MLP neurons of a small language model. Each row is named by its layer, matrix (up: input weights) and neuron, and shows model dimensions 16-111. Each number is 128 + 32 x the weight over its row's rms, rounded and kept within 0 to 255. Numbers have three digits each.
A block is one neuron, or neurons of one layer that tend to fire together. After each block is what it responds to, as a language model described it from the Wikipedia text at the highest values.

L5.up164:084120129039155141150093086134160062125097113188122165120152177103167121129126109128115099122157094078136126152086111103149114123089134110087116111089018160113086212116119108109132141132110149107135101109138132105169128106088075176157136152129114126140180175102133135128134079075114157091
L5.up860:114103119142139183094136147141146102123104128088136129126151116180163124099141136097102107118140128098201129173138136087067123149097130145111148103083131138099110140094103102119144142122177168084121066121060137166155158139065115152167114123098059081112083143095103043097114068136173141091
L5.up983:170107163112050146124096143122149122210145143116128164061167105160216065146128168117131142174125161136183120139158160154122103157077081206128129109119085154116065116120131143127127139141074088185151122153113183117151177101093132154088129175112146112111168207154128112077170076122098141108
L5.up1149:157076141096071108109124058183141053123138090139135120117157155132136124115105154130163090088140112154230143151139115107123146111140099086136158122077156151160154116056141166173142107164137136120113146074112199128148119135121101107144166076114156122137125224186086120138106068104125121135
Responds to: Chart positions and ratings

L2.up77:070138137080112147138067129168142113118158080172125109091164184143125141111143156185161149110112101152179090119126158103117072151127119194088152172078193144149114146094168129089125134174131135128115073147115128109113118087136144156128128090072110091039066162142111165064127123094173129055
L2.up362:087098163087139144139097132147158103128169105148207149097125146102145113187075134161144094102148132134173131144137145097122121156115154117115129153047154067106086138157136138126139114196126145131135052134140091121154094115109097121148101146120152124116069118119090162126100127119131142084
Responds to: Review and rating sections

L2.up120:090081165101126064134103142112142148101108165111137170108078174149169154181188112108126096123114134125125108123207117107132157113149145107137133172133179109080111139070128050113122103125131104138138071131133123154105097128085180137043112122117074046099138124161126085164147150100125144122
L2.up300:100030094137098136133116139062081141144062099140128133156141147132133090123194098111121094095120112130128112174171133116073137135113128160143116182157164079188099114185120140138158120055098108105138144187128156070052187147140148109116094105130139115113124173103138115128140186174084179135
Responds to: Comma after introductory phrase

L5.up99:128078116116202149148112129121118054034188133101097117143150144143206119115137119162106128116115095093098097189146189063176141130118132188137159132128110064083129049135143130062149071174142073156122175100136197116157165170141148138142157124129124166182114179096121107181166133091142116149
L5.up109:087124091149105129113114170106140125082152135029142128112114178117136110132173067108086101154162138159098113124155132074128152078102183160125105149109094149115113083061120182109120129097117142075149137068153122134117143131120120164091118103105092115120148120027105135205135142023125131132
L5.up112:105103100186110109141114071178135104042138104094175098126144169097112096189109141135107143183074147110147121117166127094126138099166136189158158119119094170119114130144165111156112115107117136128131124114198108074141092139110167135135077160086179124115110149122108045139139168097176119113
L5.up1097:088134121176119104090097125078151074131182138072109160122148156136123089130139115099082124126123167126158144082132124029074124130115172201120088174105141139128099060085130172130142118137131089151142127174148164105108169153111139167117127154129091143124144192112147088161074103094146136108
Responds to: Sentence-opening time phrases

L2.up210:097129112148174097124094140103159149148159198108162063118156164110127150181096127153091172125136072133144115144102152163061125099117158137183153145118152069078113142145122127125146176124077102121155160111114150171106131160131089169138168140124144087112107163119191167096138114150128162087
L2.up829:117163150115199114128142121110084107117080168111114174130127173141071168138153166134092147161090135127171116101144128118127124141062185106164151151106124121124125108100132169133114148113144120163149108146152114172126160153118113145155168172141122106117131141103079175106102092169174113160
Responds to: Nominalization noun endings

L4.up32:127138123146065138164104123195171130130114090178100147132132137125125122141184137087126090131063156087151122075081132110104135164084151135181151149119168128178165129187169155107134167112154148136087110125108101108129154103085141146101125083098080103151090177064151038118064156136124109107
L4.up85:145171177095125113146147111115132141173103081165162133177119145089085157203121149170092150118157144089147118126089128127146094139127102118076118163150161124085106169108125091131110107161125151093117109129174148148167143120133070174151164173153158072121113159125115137063181152099166080059
L4.up92:128094126085112124105123097143120128104078104172169183145146149132099121142074171082075073068211137092163132105103126129167145125118155140098128169094117109120094172146090082147155124097141070170143116122131091154184181137150104115107126145145043166131124130084120152167044095150129158097
L4.up410:138106128085151124154070169137104148137140066163167120102111153104101130150090168124155094136126148100165143143104177118206105157119204051139180138077107102057103108116127107188181161203148142120123128115107150141162080152139140136170108134095155144165129097103136101138158112090143149130
L4.up480:109126089094117132091121150144096117104171122108162138079151103150135136157070200132097084187140078095129122184081123122110147197124108129115150133149125140167151095148075123199098108138095116125137146074111203058073179202172080168120133125071131164175127120099112104155088091151113142105
L4.up758:108120156116113078095154172151107061139097176096152104117142114173126112175149098185129123151182177169125188177144063158114173137113138168109131192141104180054138188112096192128172124124090066156215097107139153166152098094129159130092123127126168084131154108079145159133153088080143129131
L4.up1097:115131143108118150117101122153127105132147094158124118076077123107089133117040132099138096117127135173156093162083040131111062125073180164112135111119131152109143133132131129041109114132154154136119107152173144133134161166107156070145139165081117076119178176105113065074116139087082103165
L4.up1115:128112173062123151123155149161199145080125134131125126105133162134117180151122110107131077182137094132134114126115104132097131144112183076095149222111081178145100182137119124138212149129122153140140090118121151186175109152110102148125107116143141068166093137083147118135140134143164075119
Responds to: Cited source names

L5.up557:129106148148064175153131065084120156117120185132190170160128176142111134077208120163140159100123098118105120133147107116117138177085160099171114109143078131190141137130101143150141145131083100130128154140109163163138179168146152123146157127136111127165101131086078135147176108163151144106
L5.up728:162034130123090113123123075080098109087121142101152137177080140114112083087145085087157157126122126090136133076129108140092140147130131116132119133095143140125134084098113147203157119085147146113144117150143181132160130072113146154145085127084087199053137123148116145153141110140130149136
L5.up882:091134141081131158114150081065077083138124105149115127141122112143097117071142146162167140112097117145107107157155106111168073168129124095091133111131153181082150101097140155177202117098124167141088086101115203133129182116058182088156062135082136136129180171115173110160167146127146100109
L5.up1043:096126107113119131158103122079098151105115081068172168043117156173111121085084090108133119075080110116098117125113070177090146152136132090113130148103125167064063125139115094143137093079094106093108112099170163131114146133123138086161074097101074112091095100136133083112111133112129072149
Responds to: Before a year or century

L4.up174:097170173055122184119144123154126130042118172134094127105141099093117133159149216156105079175139138068129126145131082191140134133135089122125146177120096124058118121154120141219194138079126184090147143061119146141133192150107150137152093124133090161133128136140146182161112084096146099087
L4.up261:109099172130143107137160107101156132102163153132195161135100148122106113105113176103180109144190091129073122142131108155089124156099155136100102100146086173108081087102121151147168112132149168060155186122115193136121188176147150115091131082133112222080149166067130164117135123172106158100
L4.up604:145158138138108160102092124121091194174102135109124099166091114148178096162101100149131143092104137107098140126143107170089177084147161111149156110134124160130153128169148143111140151110111168151150146112104135067097194115127180174144126104136109143047144089119191075152120106201115175134
L4.up635:201158145076093093132145173101112185136116107110188123140125121150127117124147138115163159084115148104159150142103154100144131119137121152123079167172106109146088143133092129154165107144095135133162172098127137171164123151139145111112130122109096177100157145126156141125137111165128129160
L4.up641:130084163173146146149111140098150114105140141135196123160090153175123140058103145111103164122208099151136138132144191132150167149136086093166112210087132112102118121149092193140138116059198142076098062084142124137177131176116170134173115138147094146118137084150130141106148131140135174175
L4.up883:152151169126106071110097141050185131134107067136175131152171161117157128144117089116145157120091149091061144092124118184111146105136110087198171126063133080123166104176099168126155156103120182142151115073144112107098118131121045172124053143125095060149181063141131158147148119125196100201
L4.up989:101136105113100133116121140118128145112147125106121126165109168157178097155176138152168119140173116101133108131141168136149150139105089144161177180160159149156142115151084063055107165136108140152105171056136186117124124142137097159128106154131149078086157145126025208134150098162138101173
L4.up1041:092116120112155160130188068142117100167124145137133123167093122083139080111128114137188136127066116137083141128161156100197094154116100129138164081066118168134106153140162138162169186090118133074165122135157134133154111145039145182145028107123119117112161126120115167045137141175127109147
Responds to: Slot before year

L4.up34:212128090098176100115129110177078131172147094093148149163146134159113108212151098153161125126125196123150089079142113102124070135113184064127143124115089110089179138092157142150134137108152175191093115145121134104080151139066124124158133146120156129138173141142157116134112104140139113137
L4.up152:126147149143100145147097164224104206163114158086149126176083143143146089124098180134157107123118184178168069089099164109114199087146148086114138123116104093134164218144089107196151153114116149143105141140140062101086140078062100137149125170113179141141168134127165157105078122130085133150
L4.up330:224121170169174125157119170122091105188173130103143150135088139171198172079143078110127128095120152134136099097132105113149131081082150160112153158106167079072121206137144121119136166147158122161108138082180084172140145126067122087143143194139144108142113120132176082155087100123167129164
L4.up391:111190080108175105130099115152104135135095148110124128149124170116094125119084154138113156149105173144161106165122114103196116110063125128055085113160157107092072110107138144151116149187136170188084177131147167070155126063107079121188138159116150188158092109109158119093124116104080131098
L4.up508:121096088156148151146121122172084102138144159114135156146124163181087099163074145087115151181071160108097087084159124135108085106111158078161160106148136156134177155111109187145106090127119132176164131108148120126196165193136136152141122126086158127120053172038135099065085155098109114112
L4.up1079:165138131189080135188170105109086077097114163112125154173135161141120086141115193105110123149160134138155077137140151161123111142132121068166170155143130164130137127146139180142119128126168169125109096127127096099167171130169096142143093072110094086188100130110144111156087104229124110119
L4.up1093:143163095174114153124091126154088162161125104083119155088087163101085047152070134196104130195155128140156147120068140120141123114067138060118197145169132205101104174075149144124130138104126153131085107132095141084155155119076099103168159138088120156139134130117118201110107104092089103161
L4.up1137:121161124062115141139094154167100206159130091048158127139130134125091154153110143139168100176059159146151085144090158094105138128111120140097161146120141118204152148170119149097047148116119125150132082122143109097141126180127128123128120134131183128116121108072104148069129086078163117104
Responds to: Noun endings before prepositions

L5.up490:117136130133152146119123092142086074160175166120115159176066131118065084160120127083136160198133160146196095120186113093085157090124126113170163147103148123144190118111114116127157142109146124170060108162074139118136164096140121137124148143149124122113078128136123172122106126139120114111
L5.up836:110136063099122072116107148162069165127183098112095196090137134124095094168122134096147121098054178071196118119159144150169109143113137091148166091064118131062165118129124164085117124116080155150081161149122137060147130124045088146116131134129134076171116070111131166086071148069132115177
L5.up872:139215058113164134076115138141103117154081141144121144117104159131081089126113135146184122141089199133186124100082216104108166101137156099079117118086131114141156119143087152142167145142151189089169081111117090135173126064124089133095127174089162126131125100124127196111089111097145106126
L5.up993:204174090130146128102121137163101133096147125152167196101087097115124145124107158162171067109060173168130099073138109119126145107104136092167174156115092081090153144135151167136113125105195124166153061195132101108113193119085050122116087133153111081161123126084134139105110116094102139108
Responds to: Head nouns before prepositions